{"n_layer": 15, "n_kv_head": 12, "activation": "gelu", "rope_base": 10000.0, "init_std_up": 0.0244, "optimizer": "cautious_adamw", "lr_head": 0.00438, "z_loss": 0.0001, "steps": 8019}
MLP neurons of a small language model. Each row is named by its layer, matrix (up: input weights) and neuron, and shows model dimensions 512-767. Each number is 128 + 32 x the weight over its row's rms, rounded and kept within 0 to 255. Numbers have three digits each.
A block is one neuron, or neurons of one layer that tend to fire together. After each block is what it responds to, as a language model described it from the Wikipedia text at the highest values.

L11.up425:144117104114111161151152115113161135087151131190088138110080181109129168175138087093099092057092199126122091175110144131087111131113089175123116085142153088103120086182151145142118120154129095165105101161134106133082169100077117198124118212162104142136153115131099182080140039103135102170102100152168158113124131108103159128131076063167165143140140151113069069132120120073115171104167149120189120122110116130125116153054139133139176099134128124087161150141046107122121105145100065108177120065176144115187155133095138145059109110129109160160122160116088131142126107068157113131137123135065123154117162143123158117067142095130118143119089110098177128114117133171182105151136122177126185051191139121149168162123046210126128091071085101131103119146143097143134088117113124
L11.up1023:120048075153065189091189111173179137127061126152056104080132105131086086127139170103113150087119132106123108123126175123175072062119076143111175104134160138136142137126139105124155091125185156114137102180063098140095084150092108182137128140103164140083166128137185147091147101081077113135132119118062185171082116119080147073163084146158167126093120130186092130148132155130115075166109139135151170103144123096135087123097129202082127100095150139141098104136058134142166105192173148063121064089101072092155156107181097192144147083113156118100117082125099117162134134174168150189091115095063175148119178106099167120088166104148183211121098114102137174128135096141168095127129136128100164193148140116125116168133073118184110100119047137129121102153115150093116141141176138
L11.up2637:095115122112151186172173149155143086155087159117128110062105080103104100118081154086098137086120135104116149132117122109109161123116123214102130210165138197100127100107130123116143116167162151112109127112136140114153111141155115097122094153150138106107137145101096088090121120061075104156056144131090113154116115081135147099071101139146140151116107155139103149130162140161101160132105173098135151108143118065102139107178160097135136081178121097099139148109106104228137118136130169154151139137110085100138163103134139104161151121170089124139182073085158158140149051155123137128114131124094129162099105122138141098163150066095148140135084094104111162147102100144155143098101127116081103123139118147102149170216113065147117148128126125139077120152112192148103191131127157
L11.up2696:133145125133111154127185141163186098109099134143100132103149123098087093107120091156106059114149141058176142090158124127158098108148091171184141118086098157109108162134182113142140132140135119086093107135122097144123119206200131155078135126046152166163135079114107170090155086089140125058100125201161131140200125118132114143210111128143152086144096114116182160158136116132127140138121158094076153129062133139164167140110120084172141107132134143150135092149171152105103113117164179183098174122124154122089115100114145086136156213154150091196142066138107177180115104105122161086094120152116160112082077125096114098145116079111098150150151163071126188156062104143133162212108098150081146134128162135151178133077078135098131090116048075128067102076120130133128153153152138
Line breaks ending a paragraph (usually right after a final period), closing == of section headings, and leading | of new table rows.

L2.up505:176170100134115100118082142191158117130118130123058096141114180108162083125140131099119092117116121094148121104165092129109171174105107183125131092102089174088117114120167117162126154054119135124154042156197151143217128166134168173096097121158139101126141131111088089117204104152024183127156121130144144127081146098139176138160157161163207114122177118086073108117118160140105105116157153124130151078106163149150140129124140153132191149110138125149118136137097107165107133155095116192165121133156112129161122125072152154095051161124108171164088096096168151121157174084138145089111090087150141171140100087160150064113120122165131133120114099108089105126175124165080154160088123154125114114138142152092134139200086160160155133074124084193076123142166190157038130072125186
L2.up728:084158115125142117100182174103153121124080132129088080107132080146085113116106102119205133135143119166135133128154116063138132113117181106094066161133106179181113148111141153118179181083188135130076071172066172152098184106125149131108107108092175109155093118153123123160120134172137151112163125120117123106150126159129139164113134128125156103177130087108129065095172136174133109154149162090113175118129166098121138134086148150149110114125124132070112131119086109191096111221127157157131136150115104073091163146061146080143119121115065106114103118108148134129091123057150160155136209114108168130116118134144184143134071141127146172149111071094062131135139140039072068225096138125081130156064092162086072097108114138145174137089100118111059193198162175169138171093127149
L2.up749:102103085094172151103064087126132166152127134150146163141105105152147059170144081049134109093133125071106147113118117130130152106125130157101084106091135102168103129132135173146112081081184140105102187137163106106181134112117115126149156131117176123052158125127097116090112047086095100092135146086075106135117150090115161147151119148164091061137125132140157064155089088123133166131082152153139120102068124163091161102162146106185103126176120172078108113172095135186125137103128180076145150150117126100145152098125149101087139151161113131093092068133174141119114098091098158200070186162137150098129099136107094086138073145074108125112137147130108089147137191067139145176134126143078087129132100158145126150142111146183138126157090099182093165131127119131099133189067164
L2.up1064:099182085164075128098151129138080087126114103111123153045130162205156122149135135141178049184133135187143124134113188105146154092079171088131086084107109102091095145153103149145110148129162087093142135113147153093126119065120192169132104169164148073105107101138149116125112202145139130123157129165140158143132182123120127188141052166057120171145160123094076089062133180119109169127126137149121096133128108124060176049098126097154138107102176101117154089120113160156114115098095138104122166105146076124153148153112116109100082160092102167061121088075153160103093090045127141099151163113156114116131132129115131069089151164093043198083108117180120123073164169110111157189150113098186120143142122122119155163098101084137172118117112129178080076139156182110157140146071143
L2.up1264:095125049139193121110125183220151099154124128107102168146194145140228120101109138158117113095158091111127123116139106104125155114139119150174126110102142123124106157083120169136172140111206126169074166123162107131153110133089151140166124083148146086142079138145125133125159097150114119092121131112185134126233164093145166106100177127146158073149158060103205111116121128121097147101118151107125149136164139143104083130105118152105113094109114136112095147070165114166113151094162075083109101112092090127018124103135112116127074150157113125165152189111118112139120099154076122112077160156157087136186133167090163071135113131145111146065166122098132141090135160138127171159143118123105158084144078202193129094149157114094131101051065155134141185135118136172070171140141148
L2.up1596:144102105126097133105108078136157054179180122095138174114162139135139162090126072068130089146170135135109137145139198133115120140086143103151123105127125223140117152080134119154159086155161089099068106155153145154173103169122128114131087155092111133151128056145097186111137115124142122132101109130138161127141107101139107147215129103125087098147198091136192157159100090128153139153112154126132136080069189182163091126121129159175135155090153117177116142191090148114097111206160127121156134202070150110147148123094142135115038120105097070158112183067120070078127115105140091168125179160089141115070116132124143087132091111131131145115152120092161165114113109160115118190119071146088130099119099109101188160159139119142160076109072122146103153106118087126129125151148119
L2.up1714:178142142134141153057116134178140086071118059157143072114151104118154106099142132129142136123123102157100075121106174109135149101101053121143103089135138121155114216134128176126160173091138153148136130172086195176130146119100149112138168139094115106178170159159173115168125168148131128138079109172066176106119108135109165163102152173145138120164142132132134100148183131123110166146183111145175105122180108100147047165115098087095115147118103122122109152181116165158049095165143096169193200136129159129056133094130099172103109147114105105147103138156158082175146112119125115119140146191099081031061089131087118064134155079123060133177170111182103128134134111091129133062139112115128103189171135140113132114204153123138198146121055122122110143147194160135099163105171140
L2.up1805:176144043157096156080182134227117132141076087146066141107120116139142100135128121135130123125107139136137121167167176057134111095139132161161112132115070164126080168160105150149113110109083108158127085107173099154111132114142150102149101144134132105195127101145110067144171057143169150083066129120121141160145123151047187115141137149165127077116144092094109090085122081106093180089165145155126170111163127079132146091043135139143127096154115119122131114129113166186096124127161136143119162143126096132058200115158138122123118140109091198087122103131161103138115091130159110087117134150126124119131090112144173126100121167117076138166142152111099095082116113054197169186051106139113118121127048144128102112142122142145143165087053096169155161136125157120107161152095169
L2.up1888:124121109189138137145093146099093082115114111123144160071140134137113110136131088095173115091151148148109160108104136207151115125089103134129092131101082114136113126161119170113178166147152059141143109216135108122151138158189107127080120150050175095051101051129099130084146079143116129127103104138123150121074115118092145125103123133175132115145151061129107142076144106109112103131104153082127088107105130156100130137131102148115128103081125128157124105199129128169127097179172159099106130176119129096123141058118157139078119174128107096113163111056103134144101031148126151192092158125130129131174113150119150096087099119160061136160119107101170193101112126100149139170146107078102108147185140180153140118096079123181084046126058115176112180120115128129098142117083114
L2.up2314:136116152127136140074086143116087113135104119172079148151176153198120140139057113138110124146133120122077076110094101136096153116088169202114103167183115122134153147130139172105117129156190146134118137157163145148127158110147131119134132112101106112128154103173159129105152133123089178118071159141078111164150168143137116163099136167141149158136175089093071114120134210187120127161125116059111129138084171044145144144090117134131144082097107116130136110165117136155093103174104139094159109085080083108107153122112202134128122136165108159105164144151151038153150155098104156097154110164173073121170131135135124121135055109134181166093183123119072098181087135131133104188121088152092106133122149174096159142089178148176181121138114119163122119146093167144131164132112085
L2.up2358:151087048148112148111126145178150106127107143190185111095136117177120097145155134061109120178109118121135181126117130118200137085079158182146112085146144195081084095087105151146130153065082120092134164149119086141091085129139152095105147143124100084159112096108136137156153103153171171144100139116134157160147115112122160101134145133142087129138162121131152074057099175188156084082159192135124139119066140123080073142105115145143126110168115097124146106150121214172065088128092151090108102148172122112058186120122190127120100131149089130080110146107150127151162115108117142127170159134164111107130087174073150090099157099177062161143165106144101146072103125099153080161170157132176062169132113159148099140096178166158122103070121089142095172132119113143132141095168143
L2.up2492:080064105121148193115129113100089106089085113186134154075142136186108106182111072094159139123106168158165156140125142147141093112149113128149102114173075124127113197134077161133158157100213105168133138177134131123166113149171137108078169109122180094137144090144162153143192097104117128121093083160077150107148107097097146166137120113108157075108145111075130130094225138138107123157121112099157133095084122087108168145120127163178169142160143109090131111105096183215093105159157118077142101146091147170076138103141117097055119108179133155082179105154145055134132140108098191135147117149098145135113060162177141120114070101108098161168125184124135149136136179073068158165126117144124101141142117131093140122095101129120160126158102139129151137052136085178147106140131139
L2.up2594:095121124094216151118096168044107065135100083156170135163093128125137084174160119103139117109138144143164086143170131154168136200094101169141100117137058160124109062197119106119169130097165155165152098110144130049160080137103142151116148160116149131181138108141117111137124084135112091099103164142132158146110137117132084113130110193175154100102158140084112125078135141170104147168126101097101123148160156137146159079143149146133188157151122133057159089157169151237095116155087122098124108105199173130191166133109162098092159110133105170088143126096167095205126145082103112171120138073070137111159139155151153074127113096087157170118140107124093102111081111101143139110058084169095112096148113175102093159132132149183198130174089116147153147135122115157152187110063173
L2.up2845:128119167101145139076123108182158058085099090100126079135138136204154153119120187114097117115161099182113172135116132140119114148153110162153145129130075156114108088114134144089095171097117119107194112174230136147136092184099102099122180104133116094078129105169098107088157116151148096109087108167098165115100094094128155080113129180120133118167150129103164091084110132121155118182166166108156165122128149136116118169131106183163070136179131147116023157125080101149063095127103146125118109102162109165086156102071078117061140157110188115108086172123132127186131115130146143136084132105123102156070122114143156118178090153104143149112165073081181090155082193057088114177124145109110093133067080134119147130167162139091110126126108106144121172186109123135095147145166147
L2.up2953:137121111122194168131151139126157142119072123124159139125048139151123110112148137124127120086118125140147159132069131128153155090069154150145129100135074120081148137077115114141134145112170085073134107152109142122106159116135119137128132170165090099177142157109160145083167121176114139179153109124075150172157067089165162113106117128164140088116196162079079152101124104089078101114123118096089142117116086128176148129120117135152138123121100114115158043131108124212151051078204156126199148168113127107138133092158141138131145100124115132141126080066141116160124073110173128107098173135160142138110084158123089185071084072089111119120184154202104176060175197088115108144137185116111135189102103124192115149166152165142122122119077122183139129166121108162120119159145086
L2.up2992:144115118153121150102142160163129120190105118130108123047111126190161152157056089150182154146165100070173128095075180094148140178117215145155118151085081135094125081136149156121113161089147181140110090096140158183119132023141118120144104123144155142114129125066094125088098171159085091092094230127105173196130124102102091132136121161102133111138127118170107075169123164145137112104111137099141132138160166136130214127079116102154122165083109151109153119242080150187069121185158136104105145122124117079109149122087129090100098141096116145104141092085093104132162143095066157144095120154105127074195067142133159100184141112130132193139156163116117192077118136156103106141153106157064123117140155135096109177146139086152106109118093112074107131139169169136097184156112090
Short inner word pieces such as ag, az, z, ig inside non-English proper names, often in sports rosters or tables, e.g. Y-ag-oubi, Al-H-az-mi, Z-ag-reb, U-z-bekistan.

L7.up1201:117141106124124156120076212089132088090088091138105101107105133218133071158127176095170115120203141143185107109179145154101172120110116122115136103142043115133115134124133140116101183121116151074133086087089173117183102137084142140129184088125122147105121140120100064157112164132159131126029156127134134144162128138094136071115160186078129172108153081136131097094120135113080135149142131160110101159147167113126120117179118091116101111148112088103151164165132206136074083153101199146039120125136122130100127100139144139125091159119155116121064115113154151134177128125128179184143133142135152053128123142089186136162170153097139185150119176122072123127047161123111106135122162174163119162113078151136101129170114141115156134127083101156160167150149120141103215101113171
Word pieces inside foreign or transliterated names, such as pinyin Ji-ǎ-ng, Ce-au-șescu, Cou-v-illon; also pipes opening wiki table rows.

L7.up1372:087101135139140122097151164183136056097096130153131161071181114179149081098104107134078100080142142120170165076139113161129130138082158139179094155165157088139104087100133122112071089181164152098127151142143117135131139183121070177157078150102092125109082176166168144120099131152136089059106118222136095144110092183096123161056132128088063150132108099156169106100173136085131171087132148111127146164143158133146074131148113113177129107137160141130115111129048141129108109206111165060142144147124156105155118127087146148152089147157196133154065115111126139210087163111131071067097116120154112150101132151184144117116136066129182147087095128096105166085138148171144173120125144140151062083116130128143148145100148150113148107118102140141135138195159116128117138118103108
Line breaks right after a paragraph's closing sentence, plus second digits of years after "in" (1'9'08, 2'0'00), list numbers, and table cells.

L11.up936:154168094151144133113093139127064146120175071160154157185117111128138108109131058126091116089167108087119185107171103162144145167133108139129126124176133129220140118112127101122085124134075107150093142137134144099093089123100148147144152121142125095087160107163182113114117142125114085116152070165142108114143154136094117101102148144108121157151104098103077122103154159139102057096153118128071132123120166155166186177139124145138109131127172105098116062130103171181107130139145158121076132127150155087136094182108154080064137143146098104172159122103144125138174125168121190140139119135144133165163184138115140082089166159139174129101082153156077177137116141125122088141142091118072128075166035178080091167153124151160165114073107186129126143110114123180098182116136163
L11.up1026:085125097105115114076109163166125138101176137113101101127138151116138102146122126155095142161130171134152139109153130162139191150084148191123098091206143100192127138129106077135135153102173167133115079131058160145167137093141131199115165122113131157130174124164138188083105138119096077136115166160134105132136104104111100112074121137100146142127150139094091113083087143074042103150083113133116102176126109135153108102138180115075104153078115116092115095204145139154119101098141161061115168115115166132133133119159136103162121147170105135117119119152213104099166099113131171090102115144111131117175152126226183110096152137084141140165174138161120154178093123201102169112105120099056202124179157119098144191111149152157161128194074136127084146148137128094138113115103080
L11.up1098:053098091115143120100101111125118148112094123108113129144156133136134158100106168115109115109152076121077134084165128124190162129069154150137139109136088169149113144129132122154139117134158147120193081215135137228168137094120131147118131152123125168152125060131185149104125128091106174122153145141081178113121126073114139137153135091095110116116140120089130103066094148124092142160154152129100161155167146144085097145097107172106211135148170115085134126144086111125117137116108174138210124102129112157152142199121094112100116157124088131062124093152166124122145083123182151173168126159074166075086132128162181158167157154066146120133095093146175171120119157146136127173076094167182151104135114139083123180136164181136080143215098086148143136139172158116124085137222121
L11.up2927:118126133142189144139104151078103131159101091172113192173149120212146073127084133142105086184146136125144134110111144106180171145080214162116073110177105146181086118129111120131162143166177126099113143102152138135147118154138127200156112141138143122148121103148114134096144130114064144070168153142114185140145093137059147143142134113100092131156136121095132124077099115128068163123155125091122129153125190112151151138130124185084123105112101090070151060131147116184066134118111151065136179106117112141129134153127138076126150133170129135136117137116172110149120077113140182134081119140116137110168125095132171073110108101103181184133141098111097108191082157113082132122115049125086116107154159182060116175102086136119129109146063189125159168176116101125139137090185134
Word pieces inside Arabic, Persian and other Muslim personal names, often in sports or election table rows, such as Hes-ham, Nass-er, Abd-ollah, Mohammad.

L2.up110:030132090132115130130155170186145127138080211131117148152120123170139107145161060137134142115166070081074120089162136166162112089108143113118138186169135127126109098130111165121107097152118103120171121119118137143122079051104090154127169109127075123176168128117121151145100163156147134133147123099137188122144156086121158106171069154081080117157171117165136066181151137174129079143170115105091151092176077114130106166145148157118137122171192113154151125181140144127126168113105128146093101133106180157099142112141100101147122118096170165109144119104073094106145094156106159169124128115118094121173135136144169157079092080111124151120170114099132136149155133148166173193092098133112122087129133119146115206108077169125123117077113132166059172146077112164096140129158138
L2.up197:125124087141192163128110105148132140108094126152066124179083085101120105174089156098140125136163174147161189192082148114150164165121122097140063153127166091120110112162170099079087147152127133140117091120134153129131060116128065164153194128103135161072112092102184128140131106131155136166102134139113174114136130119098101215098150179126144139174173139123054136133180114181091193149191133128170115122175160156152139117159156141157107131113124154090081128122166113120123140113188128143178079081164151161155113175187150142134193134111072086115101098176130197135112098169119079054139184156091118126107084141109122116141071097122185165094047100096145130124155145093168123043061127148128125138130131188039150119135124151104178117145069126088143137128123151167128155125042112
L2.up415:186155092130117137121096164137112099104134170118100127164129114126132103193140093127115129157136153130121176131161144102164167057117098140136222110111194099135147145142205108154099185113103171128112109133130135118157096167094167181096155186146152165091130121099139100110132086170149060141139119094191148072137063130125116120146184174153138194145117141133051099140100162171096114073132147117135193136117118103134169081185115078072090096157076183098146080115149194144195131104086204128109131138125123121090168159133049148123158099124152117145107107108115147130080143156135118106172205117148170094096155102105086125120142107132107130122113080128178155123195174095154109090129141129124139208123168110215096114110168185160137094090089088113080130124111095083091110113080156
L2.up605:123140127138098137143182118144145170172137136127169122149118143157132158088123113155127118085206151123160147165097175119158146163156155102134139141159223144132128188184156137132107125081177164110172097144167110141095067094126134144100137115121108162085132078123081130120068120136162092131084132186103120146116114144151134103076175166136149192134116087162146134164110149144095162157141123139123112113114151168156086089088146092156070069099150103132156089118120148125127111113174087158145084122130079137140055132196171125103136176088113096117132151082071122110098078126123140126123165175124129127070114184081137114081141175135131147161147065168184172136111103126102122177082087180084085119071132134051178138137128129160079128112129119174075232093114120145153108161108103
L2.up834:122161081110095132133128112153164190083079185118182124106188130188114090111143118069113100093119106036135135167106161142179116116124176138116116112092099177103098197070094109159159101081180083167144166151161132140179126125110116106125146116118112090113158096076132176126089128107206108160130143143134112114140131127117141128159137148024127062154124118117107098125076105149126081075168113093084127111113149110159061117165130109115164094152162135110108107183065138162099082119130094119135066197135153101106144143182150140105105106082136141201145125092122106144108089111095147160117182076080140131121085116089077153083132142170080161148143168135156152170147098166100103122164132116071086124143130201122059113134130210102146119068145095152117163125140119148077120145142163
L2.up1251:204092109125112110152202124119140104102104171114172082145072149095112125118044139181188122124163105169153070109118140130086097110157134095117102187171091094105146089157148108105161138166199161123113136122122119122130171103178143141139093068161112150097155119117126156136113158112107094151131146155155107077141099072095173085122150164175102135099225118185144081162085106154061101063181097085160134094119148131165092129147119090132142065131133122107074165157094111106158139168090135166115099143131136087072150086095166031114100148139113161130153132112092151146133131133135138197075074155096072113106046161117148148072108177116115179068119119086116190096097081118170120171072148172135141083133068161091141177105094156154179108088093147121114143132116109253179139131157086
L2.up1580:124109074158099129140101108187108129097125127158138153156137138056178162156104104153146091144087063108118163179122145147146169104120123080104168142143159110149091092148162117141140115137100104099171198085126127112121135116075115099137152112114168139061172114072083162138170094151142084220119122112176117082167132110098125141109173147182142060131117095152185155168123140190138108106167149145150104183123153158102096145150134092097138133099095134078091164165141128130086114119091060144107067104188117148095162107148111163128200149104115118111146093106090184150132165083141151184134133174174114100139166132136141166061150086103106139129084127175161124112182108141141163127075067120107093127158146082143191131137137144089132179117082127148164202134127036140163139161108119
L2.up1944:125145150124134124145074136042150084079103082196067127182140111066129150153143140144124151136122136153132116154195124153099074170096138161152119134125145143104087105214115129124132140181136088118123159141112149129152108117096085146094142117074163091120182111086122150149140155128182125116102145138096135167064159119105121180140158151115172135164127107147130105117143114115119113091104156137144160172143134131079134162147116114143123111142106134134119086096163085168147093087102154127136094101145132110108126112139126136132128103095151121123061136146139189154157095132178134169141139154126089097101100093094161209078149132143064130125122105149134147208205085105168119134133139078131079151051146115157108178108178174077163092142069038066072137152103150143136185101069129
L2.up1979:094131047166139133130201124155161142150117142123121116140153079176188134156089072099096134149140107114166157155138149065152123146127181064137086120120151125082080160115117175134110114184086150176141170086093145123189075036105136144105078100128212149122116152104095127133159108175155168095125147109119034162079142135086098120194106086082126132120133127143111121124089129213065113138145108085087114188164133145173115081124122090105112169119109125171105076135134180081091158157164132130085099113127086097121169118153174133197109123096143120122170166153153145124140073034152108134132187037160155112096094103160109102096156201170087158138108126103165090135164077161144111143136117132084116102112137135152155116108144112099174174084073118100084184137131134172111168130134083
L2.up2028:127112107136187133117134159102111144138065159159126191103141140154142150180096126125125168138187125111159105075149139136140106130111143125173111128129190143067142115116176156125083149131137102169112133108124113122138122096124129125074180135141179118134099136133158167107131131179150172121145107065128141135170135116057177162119114140077118175159172133233076117100152127113146166110127165143117120134097145172041179158189131071148170127136159134120093120137069161212143095113121118111129120107129150141121169127177111145064179121101103146120124119165132159084172139098147122066139183170083154145078051141115085151118099065114089165174154132148145111099111120150162162148111128139133133144098169157100130126171109132147147176117121057120115110102127128144133140063135084
L2.up2239:153115110164112154147196140125100170044124097108073154098163091152123057146060142171108094086092142073134172174151127084165148097147152128135105076154198122137079102152117141126150129121134118130152143127201146086117162125150079128110170161084125150113134122088112100128158116169135095164145118135118145159156086190079099103146126173122146164079128076131185087106115143116074105174169123119118158161119159132131122132135151148161165103138114104078092144179063181101101088071131126101149097091169111140118112113120162099092119113104112127146166060191103108148106160133100168154074152099123073143173101166106073135149127136097128113075132115166184171102138118145092131108136083076087127127206065128116121136115130149025148092085052126140131123157161075121106158148092133
L2.up2440:143105157160083139171145132114168145081121151178109158114133136125134152159145172100142138122121135123174132111123125227175077088102134174147140130131154129090082130166199163127081167136093211164234165096151141103125132097108130103139142139090080150098135146156171166117135152180144130163112049172137103104145133088132189128177141151125187138113147145105169133141116097082093134074110101098175138210139168162134091126181176163101134126112191165101112138117065073201102139136087117099168151093109088138056134102113162142097132111150093156109064122110100172194109051102124129108167136166144074129116070134053116189065110075094184181096094140141171110112103102105116127172074120114132156101144121070088136107167125187087126140060051115120109157161118124155090116115126130
L2.up2511:101147158171127158144118198090099122156120114115123185163144139097145099152125068169131135101195120139164169076087109102141057068171147122146091172142120239148105082130111094120120112076131109116141120113151166123152075093097125126139112168128192101137075146185129096116091109122146141153129107149120141107128106135115115137111090161092130191119126047209127091071074132111083084101118128123136144140147177156157042117106051115138146130084133123203111175167129113161071137123070107122123123180151182054099132117149138139162110111089146149156158118101122175156153039083140134152119134113110132081155106133087122090184098141162102145108145149129121166179122105125115070075142119144128135183153130186077170211147123158122097152139157140153070117152173123142163158117175078
L2.up2661:089130122179116128112133140165106055134078084155123148162160099122130105123050129135128113112127106125135068130160117105091152094140152169153123204136151144147039114157143124129127099158108166116143099121105103081124158128052094099154147113137182173142124153075084126159108114171134158153104132162133153170147093121145089115116158165128156114112125138129145118120137192128109133137098106141087135119190132145152094121080110094083167099137136103024147178171117112132103097141123118124126086153146076106164138143214147108174088125105083076076167135153112113179117151139121078148118082120159094138188137136144137160089122082084138154069170072175145129133127025121160113126073099150154122108115113065113162117143104173128139086143094109106119148167135087161145119158173103
L2.up2919:167158069158142188140112120118094152097074130167090123123094091093123118118187155123118165158147181109171145170124080187171126123136133107161132136155111113085095148173120097152078145159162115158088114134110140154148147110153118128113212098110238093113149150034161097129160128152142105166181141081095184202129158106095127161162157164138153114120186114158101063108179138133148140104131145158106128130167134101147097098138174125132105168107063147123133069147110132125151116120073144117176149088166116080156093112169143152124173156185145164125126092118126179159126113094092142168120201178164157115166167115129111143129122101096144128083096149071113168034164106097109132149075126045055095068165094135156058146157110123096148139124106065071135147142084103139091102123109120
L2.up3069:152126104184149128071132104086081109125110097166141115130144104141140183141169162069084157157138132112143139155141067196133126163133155154152113151128116209110106136113106128089104106070194131153130162149119058193138094138119095193177127190055140060095132088124151178103151110138139109121116080088129143113127154103126127100061168145129131110128184141155104134154148110088079102115169094107109070153102144146103077126101137119169141120133141118179111128109101096123169119097183135143110091127178134122145106143146117084148135091183151177144125122114140138115133195107184123092182116153119168122119164104111183123070145156123102126166128154085133140145127144106196142152114116061095120216069153171150106132102065093100139101093114133143167136073116094159092117160105051
Line-break tokens right after a sentence-final period that closes a Wikipedia paragraph, often before a section heading like ==Plot== or ==History==.